Weights of a small GPT-style language model, trained from scratch on English Wikipedia.
Architecture: rotary positions, no biases in attention or MLP, tied embeddings, normalized queries and keys.
MLP neurons of a small language model. Each row is named by its layer, matrix (gate and up: input weights; down: output weights) and neuron, and shows model dimensions 32-287. Each number is 500 + 40 x the weight over its row's rms, rounded and kept within 0 to 999. Numbers have three digits each. A neuron's up and down rows have the sign that makes its largest values positive.
After each neuron's rows, "fires before" lists the tokens most often just after its 100 highest values on Wikipedia text that the model never trained on.

L5.gate60:432461477536473514482593523578509564457521467473546479430440481441487533462489503482459519496533487483511539490516519431482451507569514515455494445553507510616492435500511571517457535495511507503513481542551527558482462470561462539504502484532500479516514536527493546516442412413546549569497458498481488522390498525450512535443567506505490556515460485513507535469564505477516550555485506438477546558435524498511431462414529457544571549536487508495578521491469475477507426572455464483479510543466538489499561486550456539522422514572390453529594478546541549445527444498509530485425502519467495536517459482470565503481458571506522448514478491485548462575517489478470457524476503501543466509483498536474581476524481514456551472477443479495602452466464423531524446518437486
L5.up60:527445517497444501491495534552536558529578544502528557483458483507445509473511475544433500539552575551513483486494547408505478528434549569459497454586431548448461493551477540529484494499605489483451529515523486457482458436567504513502484524502470475554548496490479498547445468481547566526464488495546448513475577518509467481453466505499485495479456542485549524462457505471482479506456482427474521509505519480479491507497524477475551505468500491503524489511471522488518499497503538458522548412466483474528552596533449452503484494575442452506530470526522586480469422489555565482469505529506507523514477485467548544514488503542539489526486596491483548518479393512531505470526481472516449530480427519557497460438486483509560552475461442540585418497545529579539482580507489
L5.down60:516517461422477480507465486497535494575480491444575555475530523433495417549468520484581491428558511509515487501413498483481460479482543446505510390498430529516434544488533631483481492478473459451538515429476488559423514486467528486493575580523478512549501524450486566562456467421547419470527448506499548501430524405538487535472443512462507515523513450465514534508495555453561496541528469499525585521502527491481461514538509552468487536560492509516500533485551391528451541462513412541522459515515541520482533496495498498493527475491452530517504494472477509511503520428487548462460507499504520520565439458518513484531522529468465472552530481597583511487475439451468428501495486551574536529501560544527501559520448521495527573568469530457553420527478549520526484498523490
fires before: " |", " to", " a", "(", " the"

L5.gate81:490519529437496484432500501443469493466495545514520485437462538544506502511496507507452491527525419512519482512510507448442527523460421580479457520521538568492477514507540496583517494524478423482546459496524604425605448523546491492607503481525571509467494547572560428516568519461455460484534550494438557538507552510507504518559483549517485465549527453501461492505539556479469459510461460469527524426511426474492512492558475571506617494489491496440526443510546564435464534491449557408459484504537557614528532526496539476539502518469544499483417456482519491502489503475493400524476565459576508486525513485501632500472518461490514546495540527561445543451467463510459522537469565461488555491497450587561440491475514513547463500513472479483487429555514508561504476514514465
L5.up81:464535522455457510454473531501535442500482486477613564499422442515491522543487468497413505498515495453501453516468481502551519530466413516421498508487462553462491486546460524593480480499496466506549455510449505507589480525521477450544518462520519506439465466514536501528459601457554474478466542563535470541547501548465471537520495511526478460462510483490462529424588543513525448520520481458498523493548527479474498527541471535494499615506516476426548546526503479354462507443453561520447479466557433549582556560488564524554442546539515514506485459544496527490506517432557429587540567518566494461448520488523586547543522464498511574547573543566477531485439501517469498521415443503540492535489483559588488543510521539477515525486521432485507455512501472522502506486467493
L5.down81:523478501497435416510501555534517550615504517485553458476449435513523450486491445491441519517513495517522553498420515497479497448465490505445481446515545510469522497465524577516560482550512494493508520469568484459508452454517505470469571464503515536490503516557441460470458612466481437468435562560494539508507457516489435450516588483522502479552475517536507523504531480483546329512453451531448559437522490503522529501458502503548477511556510524501492482457526480467523502528542585453568550468574472528521544542527477465549438505515477528521526520560497477496526524450501510519484512510498463512493512447522539527515505479461494518453533624499487483493367438501554456507479452528548516531530505510535520478524549500473475519523522522532497438482492602489564536467481375
fires before: "\n", "|", "-"

L5.gate534:412533482412496487527453542619501536512498535456565511526433528453467524532551509553508523546440574530528426508484483501537463616524473500477450437454459496429558487522475587477515496499427496543500555541548506451439400500451537475498509515538489532507561430462434503479491484502526538467460557541490546428453468439480430489405507539554497500514579523569454518483506451499521544522493478467477495496463533505487477490506476508460466499507563557396517450502498485453460402496539505505449465509558500473454513517522490445505504494360450544537469478528504541545543492527481454514529564524462434564490540535466509504522463554504574489547484503466478466485481484474461545453503531499462452512478502528529484506486542540520538447572459462470552470508470491484461489480489556
L5.up534:507492555464568540460458500569475479502566508511529508500470545472563457545490525491511539545478509514559469511503491452476518468431483538535492488480537483454521451548441530457421526543437517506494513496478567496441467521477493570575535563425564528590545470475475557526528426461503489474489477537479464485461456549516469496514575494507502533540439465472599464528539525548518518558549461498481472538518517502515447524420484421537521510493477495475490551511515543466439501534462424560532595507553518479456561528525546474494545476443568504500452426581485458516571530548512488475518500509540456451492502494457457501459464518430534433572482531503501517449458482527436507448427531445452528467512475435502556522586531454471526549530484489500457444543411468555492523449522569
L5.down534:530491561447488533502474496577534517576584481561533452450466533409535478526494555533431527534461616469495565484488489498494472510489495557497498464475484512432553536515412563493441498482430517491464463499559558494502490522422551521514520600542522512502471471458453476450477553452544424495503483500488564520423546415423449511451565499506488435482445513430517457522482568525537595517433447454506520458519516482458455575472531481541428536532470433487474495431540500527529462503557471537557511523498506564509472517486463545449576501481480487497482552448592543517557559449559525490533491467471458482534512465461544499521465501459555544518531542470506510469512511471534552532477467561502485504483456475507471472472488479464474499489476434510486525462479490482516416445496539
fires before: " |", "\n", "″", " a"

L7.gate340:500488468489525563450449480524455557489513507476507437537467545422497542500457489506434527448419590494581503540566476505511517400492522491522503576546437447510493474542432479519391499471451467515533494435476524449508523602534483488452470568456524514487412510526523482490519448547481473512527517470493545541467551585471598497517571454504392548464471511536537474480549517452504433440461508489507554509492529522494456464396456517539519507530498473415480504568535429529531467503527473489440509505535447495503486473544526533453486531555563568478597467507460500472522503509510465526540548428588543519501523537514529540521454508553551485444482488536443510391515498477493467475507538464550533524426456508531469499530464507451533550484508479466491566527442439513514400516451476
L7.up340:540476490505473590512472520623413519512457549480435497421541528441544543476495468439452483499460523459519532497470480513466576417538503439478470534507500530480523454586488483493478475392517447515524477377531512480463565515493609482473487511489454472499441409496492476535532458548444496526507566525495531531485533490507544483451523508485485581501409509491477560518525558443509451493501497481478543520476539521443486455467559525514525513569507459446475512477448415523485474521559497527423469453506496526521461475557540489530464484514552541493524523511425492493525467460508490567480567466546563496484505500514535452496499485540470498483521521492512539491555472486520561481481520510524511519464459543576549494462456483436530483439526452448542522562413486535495453392536479
L7.down340:494506525490567543484494467531472494517503520582571503464480434528553538559507505494511384474461575514523488431502477470475469461493565427519464489531502508478492585534487406505444550569544537500535526507555486524457539496554515468531475437487431532527520463559568490519515531522539472534415468522520478504571467360496488527474494501497521549473470579541605501478514453579487524460516456492506552484509486464478432510455443526535510485478533433467530509507455456467537475472490455462523452495460482522469536496500498528461537513545568490510585484479537499427481449546551500513538533442503520456499481574474352451515483510540479534481507439566457476542490511476445477469456364484451586525469506568567547488451496540513491495472527481444543453552534461477486489435514499
fires before: "1", "6", "2", "4", "8"

L5.gate195:438516543481468426499534461481420497486451515504476489491473497499548458474502457470458487553522479519424426458555443396486442490489474463531517496568496565559536530541509463554477459476531546471505532453483579511508501493503501467480452530521453534498527539526462531510476611522480519515526492548479502478460506508458417412543525504505533493526525449545464548468477434491485492474472481456527468485462510529494510539453546535547489509451523489466522447499478510535527418534498522533470455437520474482500553532467520526549587460489517563546522550504511517441520441470559537521541521605524550484486520539416520470515479517444503545474476510508522451510448519531448541500519560480524511486442504579503538437400516597464517434492534429512515531537547490459432501499513543
L5.up195:490519503534531466468498517544497529502526494505501536495487479458476462531496553485452466476516506498436445583464510397507483518484461508551481555547519535475543510457594522540497545544567512499527503531533513398393493498525492538541509496471518460446485620515465556425467530529529526526508475526496516437486528451510515539518493543556469527460486507501506499444501492488550457447458505497519563454597548534466534523487559483579512523511482488527476472555484540470514446571424472526498401521520469518524427493566455509536523455518547506455445574517418527427459537556488535547503503486581473543518536447509517545489468435413517579552566520494522522493470493472522537555560483452588561489520463428526516521526486520479490507534511489508481525491539484524456565469483554
L5.down195:535544499458464485496536578530527536522544482531543511503493451479462526490469491484492468446501515497460501541511434548562474531523513472452465491508595499453468447571578480583559553454480431495473446526517521610550556463490516520515456460499528442450500491485436511509415533526523520499511458488479449522489505576509520525562537522543486539458487518470500456510493474530482527503493522503409470529529510521496406493476501498450504512451491496466469559503480539544536547485458491545521515504464475461467467495513476554564427536531509445518394432532478470550511544525540575514494435512566444568618494480523455459527436501484487387503510532522480493454458513519587507448472363428520504485598504518491463514486538529546541449520475497553504433489426470449488469470440435
fires before: " the", "ol", " their", " his"

L6.gate259:492455429520482550549508521439457487458485467468507542486470588493431561494479455498542451551523475467468518484527493457472443536547501445405530435566484564492484502459430492514544534499491541441521553568462518516541509563579530539581533542497460534464456533564491542565449483480509435523494529577462545533532480569481540535492435508438481506529454549450551541396519515482487493483485537481485480434392479531580527477468580477593543496498507502501536510570494506466509535461466473475370458497497521510540487484480490529500530431526465500518462534470549509558495462516449503591550491503489566430459490525504465434508467533437522489471530468544538507493483484498558523581523499509506523535520500514534507473514520563460502450430532442518460457489549459479516547489491528
L6.up259:513495493448484478412536462512568498500432557433461543506456449527560599452537544430495470540522555516384518497539507503551410494438467527529444511445532545539451535529563470536529508476495534505470522472527472561517528539511607555460480482492508498528527523498527506512514498428486466471503455528453519435527491346498485488581472478539429531444474528465576517456460396568464496501498491463480525529514483582513439533518438520473491542529497464531523413544472569484560480439497507442488455486470515493512493517573489531548490430517502496532464523495476581481499487485495483480491457460536523452565526402520548505534515536491494468547574477466467478508492466548527508545531499496511477530528465501519498540549612505508534582453508515467584484447510484576500469555503549
L6.down259:558463472371479421503510535503554521454504474480450460506594492547444454529480500537491541511449518517477436548476513473523498510488513502538419503522543521540483473527557462528449518526557455495518435494575499532472489486452484462510469490498482507470595530448512579484566565529486544478518459460498452572442496454520507459459520514470510462532546510475518546525511444540490496494507501464564520508502519488480473467432480421477464498482467499508476482532540545519489521503507558560559533513467483459485431503516529503526500510441513547500539506461550513431444428489465512500463465488495513496582568500533492496512477494551526523539473470427462498488506501563443458548474364530577504485467529524518438506451523519461496487469524587422488463497492529463401494494476516
fires before: " the"

L7.gate478:485506450615477518472493492441492462410526482487464481370484561501486538477493471439440474440515493508462505470497516488470508457516506512476544536472491583536491533548485502489450567505533540435493537513481528464600572544429445599561434500465458551485509513499534561503443513435523457464518567544475498574525527559488435492505466497547594527539518506484546541474431480538474508486485483556483464450543598464543433475526501467471469550512447473461521518552490526530512513522530469491526437475450530512444541495475516506494506516445528491478494514507507513495508456468483535503423542462489503585489503523526486487522514469508530516507487521548487528488457513471483529597570532511547514581501575533539507545581506511522432469503556521548548438508454493513482475560438447
L7.up478:571477519518486457499473472448500517584527481481520564484430475467480463473540468499466480479505465518520453475450510498496511473435525387486485533480497628524483519552505462530469526519562534456460503485452487478499531497525509537480529551513499500488480480514449471461485496466598498512513554531496467559533508496537487497470557491477486454581489494554442506528472577518584412464443446523577526540444552543460540544525425554419452509516518499445486495487566490504536563489427538504487502474388446584527539515465543495550514524471522497568547451520462523501524476466601568459505493478473484571478510527507455543496452535476481486490482485532488443519467502487458503505536473552446506506467525487502442467502487386455470418572546465496496528488489492515444479517542395
L7.down478:546459494476441498456423524497571499503427475540519512438532527524500439592499491465486438500512568450468494539475496479502451508522521526499597480462575501502496469479531478523501494542496527516516489514503525543532472605464504502519474500521521526487459425494471491471463388471467435446611511521522507458537530540497549538501479492506510522457535463510526545506447540517468496476544509509535518453517541510461461462483454464503418499540458532486508508451492577521444495578486531436498492524517488454547510501470510493437486533475468556516578501558486506473514483495524507538470491494484484555500501587441601523474472457476437511463480431540546570539503485520477478503537375558599534473547513437562441501431540546512497485543394538530513590544474492465496531499539439
fires before: "0", "1", "2", " 0"

L5.gate435:558536507472485587474437469456546599542458492522548518503494511535477512495466529444514516535544431469506426520424548516527487550516444529531421528505470505416495507507472593485463464491510467520555523446458584514526475483423476509512548491506512502424478474575473495481546525437480427505489556479527523371470497483523522436494446491527551419544529527453559502473468472481519547428503516456493572512519453573498445464507521560501418592488508457469438485514503499421421416471533477492480430491515522549486530546491477479495469527474525518503444385556512485598511500485515451525560509456507480504488536494479561543533523535506467523498529535486479512477556437541536514428391561454477514510544534529542477488522442535520550506453469506503523555514525591467502515455445462
L5.up435:482438545461543439505500498510549528440481540435440518496530543521472509484436497499541498537512514537510526454537504431461480448542436596443439499501497481522465527541489534528506468434489427463521520458499517524470539486450504510496497498449512501487512433572521501543584486513479462514554516467506489446464535485458579550496527524555542495517528483549570485494523516549562492434458542421556528484538541551519505502573494492525498549486536493524588466529542568459455468486510528477482447600518540531490491597573512506549447536479520528502394462576554527525511500449503412522505546526563535436547459556510567579563481517548459588465483530489519450490535392509498450501407535443440573515508511527485510497491533506471443516457517500493600479504435531527556569449442494
L5.down435:486532539481490475589417481516456542579454518524557506553515459458518501557442476487474482491546478446503532543524461422508504425488455489451505457493449544445492500466518531511504424530480528515472525489531548474478518586512512537490509412420598557569489462419523504523468513437438494474516553570525459515542477453507483498551503448543529505483494486476573483482542521557579454419483516539490533437580460500549444483481502498468475528432481534514463549425434546488502530458458535527459403484525517484580569548497523451511498516536461473481531530433527499520449542500462447505543505450448471445515435497508476529494543514521486467479458496516553463461485451525533463470520483554533482512513497543412581480541549499553509516431502471572494467507551492458568550468494497
fires before: "\n", "|", "born"

L5.gate75:519510491502600493527539550473436493440507512547537524453470579518524545485487478593478535479484437492562530512511514516492523524418565530461488540476500447472479494517462527422476472479522502496565515510541523481527482488498515471493481537498502448510500438577482512446577524495487472505569486473465501569524506558505490436471484480524551465452500548538433494586529512572559516540560478504591523518572559467461464546466533467573427528536546504462544498433527443571448510489467504436393486467547473550481516506435439428505449555518458522522516453470500459447426546515535489551527471529511389525497521504501567435543465547564603526401484546465539501453513436564522491511526540535545459459521508497515521450515514504464543495531463494461506453476488480512513474542466483
L5.up75:501496505496547505529489514511494526465529514538516471474503454473470582547515541503489510484485506516519481426536517535496487483467555490512492433445601487453519502480524478449543450425582494481553499496485524494473488480472511525478457497479507530524449380448478536490508549482491463517466537518506528464628442479507530456574542505498467440526465480594454455503518493458505452432500505497568506506485542575469456453523489548524521404494492483525506531480433530483565513518518548480427543468477430471528473546525421566504491475510519482444470545560441504488498495477462505554514540499446435509458545525546516528524445430593497521460477496471488541498510430572557500464542490522558539492438493435447487536466463524424477514484460474551482451534542539446435466486481466
L5.down75:498435518496455537476495495560445542505473476504504469567545501487518443517429496513512504429499489553524550486460462536480471499541427437537505565455470465501476469480524438437478453490467451527546459521494473477579497514561527446536512496427497467488555407459460446447467457511476487464574558563540462460546554541526512491554495487525446531461458481475548511467595500488616469396447507492425632533566541560407468567484493493476458504531538506468511494444459488448487529474494529497452481535515549502472503432533501628474514460560524498454496406567480485469493422536484479493511542461539457476488521508544429508432484536505540495496462564481484537480513500506507500491476517511504421483468524516528532527566537470485479435424500496532500501529486457466465502519536560
fires before: "|", "6", "1", "4", "2", "|---|---|---|---|---|"

L7.gate76:508506513541487477390535468511446537460459484437507456443539513554517488487512531431352529466549513514569540479555489582559465463474506468483541544463486528476490570458466509462526523543499546438421519421531464532553536561442516599462480490480432471510539475477491533515437482530481504497544465470503514517548482458461525570454497504530563550506499495504499514531468517488423508458536485589518481554532558479471525429446437438395533493476445444490450543467484582482526486483465452536491512540572395508542530478544567458488485507426476523551529471446532546464542488523510550517490468560466505445459430501521574479504497493565547547481524591485488507576466478538433466512547546532586477553493545510558483521505505541480524520474486548561443429558438524476531515522511461
L7.up76:542484454483484517505547548464553482537500451512410468494507504483484475487460585499427473442463438514475492489517504568479548500470428549432511456488524533507503565508510532517402524509463473478501411471424467419496500466462453539484549501437482491576437441454519476506443439438488472561588515574464524508551551424502522460531518521496443598525587586560486526423452484438472521494501514511527444534494509547519444504527504457552570515560437521429476441489507505471427544524543569510547548487492544494513509496556521456472527411450470510544456538448528456521483536488434519432487570530464493498534492467429523467520491519487543527455479498571494505475502495488503555505521494489573489508450533508541455475475542528507482511503456526563530527502517484510543448496467500
L7.down76:476446594516495492548517485545556514454588475509594482583465448515456443515516447556495457521582470508442460500501429463492478458518465541513473516468514466496507494530539533552486591513533486447545456560480526459523437448537536515547546458475522459452476493500577450513565514552492486469536505462586551472471532453561438470484518504485465490497477522528512452536500484478575460470491488474479589573480504448478488441521459495535493462546462486497614499451476504503439537490522504486539527534528535501511551507469485513575459518570426516529497495513465551453506429497440543432495566450491544541617494525537551509467556426485505496512539491528533547478503519546578426486442430408512467537449439603439465534493520543558460496463503506439455548509489484501508477456494540
fires before: "0", "2", "1", "4", " ("

L7.gate295:462560601452547458491347579571436544525552465541497528530476511537508550464490565563474507551533582512522556514515443546505458511489579559488496548533530496494520571422540443494456513481475462496483570457490474472524490551429559557413465501482509500446518468498494582500451431505530463531606468532539488476487487531435491548486477536535511445488490516544543536465540422480417505512469460497518474497450511517497513473474447514562431504494495551473485509489501504463477527546506473533511515507532556546454516456546457609532515456504501526517517532547511516545479518507508500513548467479551507472454456433458473514491470462461555472467533597451470496505480533543466459479544586489495451545511477500507488454579480532547549390503454441448441439431537413497534508535547535
L7.up295:545523476499463441506435538472454535548574450505553531540452506512579469446478476528513553491531566507446503549517469506518477471433503511531516464490541513526534492520470502414455544569522539462502500443541497526475495511490565479495513500458431489546529501467462530449489454493544422518584512483499549597537473582560521580458497554591500461478475488516468494465538509530576472477510546479515461505524446549535501492534426505543522511486501494439510424549524437467510455466496587545516497548447514549504557433500437512484431427470420475453500529526510495526531520585493533525556543496521411521507454538433465503503517476538567490471527536505474542444494495509527519543422475499436520514546507578476504514481528453582448482492461456442589485453578477512497574537543559
L7.down295:441460539440468465571508479449493525512555508542469530463525519541503530480487510519477463522555504535485461562474528505437471462502517575435522539418479556548513454496520512546483458444443431503539470509468521533506471478488537470493466476480541552435511555531547512455487508534506448565580526523445531437484507502526473539467516543555569564448446511483529445517459431525474517540523424501487485471476505551538481507471499491588483515518506489412475492488503505483518488540469481448533484500540567513518551458522467479533498523481438489500439539476548516546486581512491453494439522493499530495489510508548492522536567526444448432492482561466499565517499433456506510521506408445559503426536550547523401486476517378485464495575578544511476482451534514531449429447536493
fires before: "\n", " |", " =", " is", " –"

L7.gate86:486489491484489480441462482604582535501491533548476439412520540506544512570521478502407536494509508494514491496508513571480501511464510468481561488494487487519547505385523504537489468508440523516550428468486487442514486536536488499501538549451559523515476503506463547524463473493510461479506543506442480498449482503402505555484532547456455515537511483491505458514507487448474474521499453427469582539574461520548510509506525445491439528530613502495539501530470556407530529540467523498467526617475547523493580520524498516538514487512488471404462452521503525553506502468496512551517480536560504478479575449443478568505470521485525562423542555527433508516451546496536506512456426419514423529553494556469532490567542568463510400482437512497495533459475488563522463432544424
L7.up86:521493456494422463492490504528474450422497477573482526588558395473509458506524428533440528481515499579543484433434534489545500457439457538471495521511455425424555426552504563455421526484466485474549547527508482450577514483495514495500502447537502492490443536485521465514474541438535509500483538492468504517546510596452446496516574485474489481543513497542479491524499496481502490432437579467593568436532500445526479535495501448517469487467508496543512521528424499494481556477522601496439502522544522564497462512463527521526483532541501504502496486476472508508494483533541389554510512474449493446391503507544489502512474484484533520492539484520516522594511436476467463543438593422522503428502536520510477498482521533468512573527540506466494497476508477496534499486597523
L7.down86:511534538579526452545429500458520540461530542471485463487495523480497438527478466521494458516508490487495435497537523488442476482532455472481487501518451535489462517487490450559501522569499545433503482460457427505544502529459517454473486490484423496507518437547429543515491504489441539487518571490460430509464503484468535456450518420513470525455529464486523548480547514504469420492531471480451578527522508478531499469465522539437522502522436488531514478474533530521573510566530514559527472476427534429532513510523475467438483560442490494433496472514487496489457483517559518521527488493523443565490466422464425518485538505560576564500540514508510448481539505497465542402510234529472485564557439494496566444505454514496478497498537522554510459452499533510504528450490463
fires before: "\n", "|", "s", "″"

L7.gate539:495494512528526626444480484565534549555461505486443450461549560360553479488429510475514522495452560552585541502453448490475490505494492545511523586412426449439514472562428471507485490547514486503433517510461548475513445528548512433504476499530484453551554496534482517517427478463466499458476493452557479430485515516504464466475517559498471553461440515456456462452543539483510457526448497507444531519528530510474506544424506488513525566480542524405512506489514436499569483508512479475474512457501436491500538501452471535523424539535545508477468484507485537461499504469510491498508478457496482517488557501538528583505432503429582491445559469508461518446460523516523448475478577484454481515415474522471454555472468482571569511526462463454450541557500483485488437408549443
L7.up539:581484548501500516436465521511498440487523569546496496470575522403485499534500579455492472539477582478525488550534474487432442520484497541519553478545462482544490468508542465532507501497509434472599505533497565391510529604467553521482440532482541533442500482491485497487515459518510552526479460529556481532496461457585535429434482457466462475489509530485515429450453509444484466493432483524522541520457493564468449449514429559502540482523466452503502502535545462588534514503574431451566546455517513539561475454565506519515503442540403536541578456572488510506580468466510363515546527510467499532542461493525528474467512396517480473534495508443493568463523505555510533476534589493531497476474476564495527499527490583493484528564520469470502441510507503506425379470540490
L7.down539:522471562478489522438453536507488463498589458566547544529491513442485560502427473463498476521498498518488471423506509546440516476473523472447508477562504470506536589538501447496510556514424455478604444490565508491535495540501520518492532446539449477495544484508485520526508480498533546495434554523548541564484560425587487472511547538516549445438512466511559514535544487526539526476462522502486538528560460515540475518519459576506515491480460506488519533512485538511492536544528510480433495517492492537497536473507538566460510492503517538437557545539470476489494509523523510521555493539581481582493462476560458437435468449555566524520474608505467506541510459499423519481502332468468485544485533501518505477538524561499538530533435517483615487529573490559494526434553489
fires before: "2", "6", "4", "1", "9"

L7.gate329:491534591491491456428440523471522497489457459489502394505503499462481508450443454461493439450499556576520461491527554530477441525492482598515540473570484517562499590514518587485488465475478572430424538438532511517575466479450484545566493484469483514516499495513540451515474544495480489546509482475499524535493497571599481490522439457457533492513427529504446546511516469533506410517474490524416499488538535533564460504474490524461537478506445507426459496598552486440530487534525492467531479550484566553523482548497474454520487536468488451526508501401515503523484498415472507542520521535534516474446421513443510513528525536497504425425486477491522508428485526502490435484502494451538485480437410546481524501567532491483491420523535532485473469556539510523488501567486485
L7.up329:496573524539468547439497417472564471514520426485568441554493453423447540474489525448573467499538525503452513478525512503548459522504486540455557489570528451552466557571521539497493484516459503458486537501567462508501483495504435497506490479474511441490465474511495413512450530505386477507448528565491531505555514534502512530536504580489503560539402531459476532513527498571464473546449500530463466537472539499507483531454445497524479520494496534482496481504483512520542449522493485550492513473531531629554454533567531486470456543517509523471553409491519510482500542485498473468473535543509487446486565525454533509485490445479440445543497504510523461380498552545473479417541476511538491555473462514460457454464491508537441414479546569440504567489538434560467519506449482
L7.down329:431499499483490493409478515427478494494557478517553461476490495441548475493590536516458464514452620523532479520458548428559516439480536454492459469488523557566519478544498502417462535463561545483469514493486496501493512562520476488498492502558505496448434499520507475506469517478449478423518520583427474506542596470480547508475492495475491473490513468531536507532477424465484613520503561509513529557514430500489563448444547533551458486463470487465521429558501496499468531487443479446502513480463540519492499603477497481470532573492523468484511450547480471508494470546543504505490483553467412461515453507442494481481526422487518512497505559542542446500427588452597427520500406490490544498522490462499507507483493513499528600559508449490511477482512480507515461477589547
fires before: "0", "1", " 0", "2"

L7.gate188:481524485485488504464495477471538511476516453510542587440612462469485531441563511483468488497523465464587469489457515448510423544455480498510534466507522476443522493524464528525518496586537465531476454502475493479433492462514421512450465492430536550438530492563544525468500576534503438514573440587458488557437422469512464542469510491406502505467505451503455405540513467525473526542501543507465515564494484527506474475516476474505495507527490551439508503531596473499467520477552455525525439541512482541550434485476474542554423475481491518514499475514460488453383496537463494493540434555489497546450479515503482499464418436536533566501462489426487486467551509485486454524466583458446564509473519553492530547510570504511532549507521522538518552573500489508523514468554474
L7.up188:471550470492485544511491493511524545514516477546525543482580498489473499500514393521455486459538503500450501520515565501530464491518452457431499490491505515518522453590432493429519516502408457427418543466537470516440451460442471571501563472553566460477425437516539504544496503512453517510513463518498484518572536499506420505511469524429482535464462513444490525511491524472519453448470431499560442543519538551539595470489481553525486600553476598435500516510520437459535527466535493559438481553478506562517500527511543479475456553476518544439541496497491533543448479473532465507531565538470515436486497478461508435497444403488480458508502507455449533469552531614563502540459503525478485549439530531489477508495510523506479544464540455418544405497528494510479504547531491
L7.down188:485448480524520503474520525524488478541560492590539502577517500460515497497523412490486536549526466566444475499449472446529519477530519453531536429559547459490567543461554512528556500399475485477461543509497463466522494516467540511529501484502485504516473548448531561500467460477478523573597469518486484462570462480558521495523519539490517468487488500553480448474510548484426532513501488506514439507494419509503525521534591512493511521487486475478469478574522474578500574494497489498496472544498484497555515565491445532461480488492478593553534541548517469524491496571522499470574535456564510429509493515448419481419506488516441538466496509473469480668463506505487574584484484554508477439497452588519502466537477518574519508496445468522424537534503461469536512448449583
fires before: " 4", " 5", "5", "6", " 3", "4"

L7.gate0:486479486515567576496499576504430474421484520389477549560524512503420479518546567460499462455491515497472478445527445508489475492480540534491533528485472534483510566526421408536499484567541536524529534553534546456526502456439527489422495531616482472464523459530531500483485476550493488430500533486447491490556451479496463535518493498486476506532468529592503569456518516524481554476489457477507507540452518507520468487522474479480451592480507444507512530511445425489541496538509490419498469538436445493560431547589479501532538496481512495458528514408525514533489500531476573486527547566472577476535454493487516574540493555478487508460491458508491431583481524433551510546490555503467514514546529539526531553535515563459493488474531484495504484436524448516527478417608486
L7.up0:487498533481562540498505483529453494434462510448499492496489499531553429500508614518479453382532542484500540542532454490447504551520578549457508534526547489553566545530542406478455507499558528450436516493504550490465521438472550486530471518486506569502516503492490477498483509548457492462538452439504490533482484510513589527549517446440549471523493498538512594502605498528440513493567482458501462557464476552479465568500426549496491530469483506531588488507507510463541493488548487461482458537417464485532415522539466489454554506483468454406498548484550539444500471528544592467513547509520567448513472510429504532468540482474476516473462535488471385541459494507502550509490540508496489465473549543543470524512465590475531481490595449444491468472487467506542510523491526
L7.down0:492470464392456551466458491500377432517468570522524540503529510482513514546508496539448512528514536478506427487530471510531464477447537512443468470537487471501513553580534466489559478489503529550513459536520468494504550412521565518520527435457446525548482467420438561535554540588537417502516486464467452610463549490451528548413442448407403445554530553471534511476454461467562544498536472497403519508459480533526492536401555468481503511469438547509481511503527527550485523424515501525499457544518529551494540513466492547427493529530457555512507529505467469458480498520515444523540487461536517420541497495533562459487480489449571459528489497527537477559527497625541502461507462476482522473513474427503493499478540572495515520513482462446514472494443440479464481484486484
fires before: " the", " The", " and", "ing", "an"

L7.gate125:451592492536476514489452487536557560560501483528484477492554431489562497486517528503509493512560454508505496447579538451490530580434422512504484551559486492464452601532486529483456551475491560470538499487493495460451498511464479543455505494528525567480480470567518582429526515504555453529489524517569515476414483450495504537524571480505452507557541475492480520508521470513553560520504585478585480460451503531517447523477476534491474576502534493477545495459496520512566484516490488493474500497580497560488509510545531466540510502482416451552525536476468416546516503432404495510515452554570459559529437528490425470508476464494380508460529506455545516474484498518595420488484534486513498532538430503509491471471462533520462490499538539504516548468521446518427524528451505
L7.up125:527516460554541483497519492491425506559550514514474515481495444516504455579522507480497518498442537452476495452422532465544578452540523424483467520572581494535473463492516465457490501452591554457503493515522526509490516567515540490538507507475519531469467550418539505522514430500549561447437512485409480504533477522465453514456474520491453491522495521500480500527453494481472530515477470506591545524498499529489542499541481506585533561441490454498517487454487554470484475488522484527451402527435531482488516435482439479476476531522574436417574425500550497524473515510432426524543461538492432557515518553498443515536477478513477536487486521523549555498487519467465550537519508486524570469604566525503458515541530520510492442516505462446538461475479488533493477472466394
L7.down125:515469555438466576565547449560461480490506559453404496536460444468501499502401395513496487529424549557455556527496470422490491591508448537489426538477414483555503496515466555444510523461445508564475452477497420521564453479499553479492547493511415459526497472499527525477506464555474455467452462500501482478480457480556496500492460491535521533554485574586473429516520562447502473411474546489411429480446464483578507528529503492502500505437501542461551468441449528456535549532486531569540457467495492537503533484541508485467516496504490509502560491514489502559553541521428508471486506525473534482529572542519465494510493469467560469495453514458445526446465503560456481489522443532503460523485538533469427519472445475538521434482486525524525467448502441556522482617478535
fires before: "."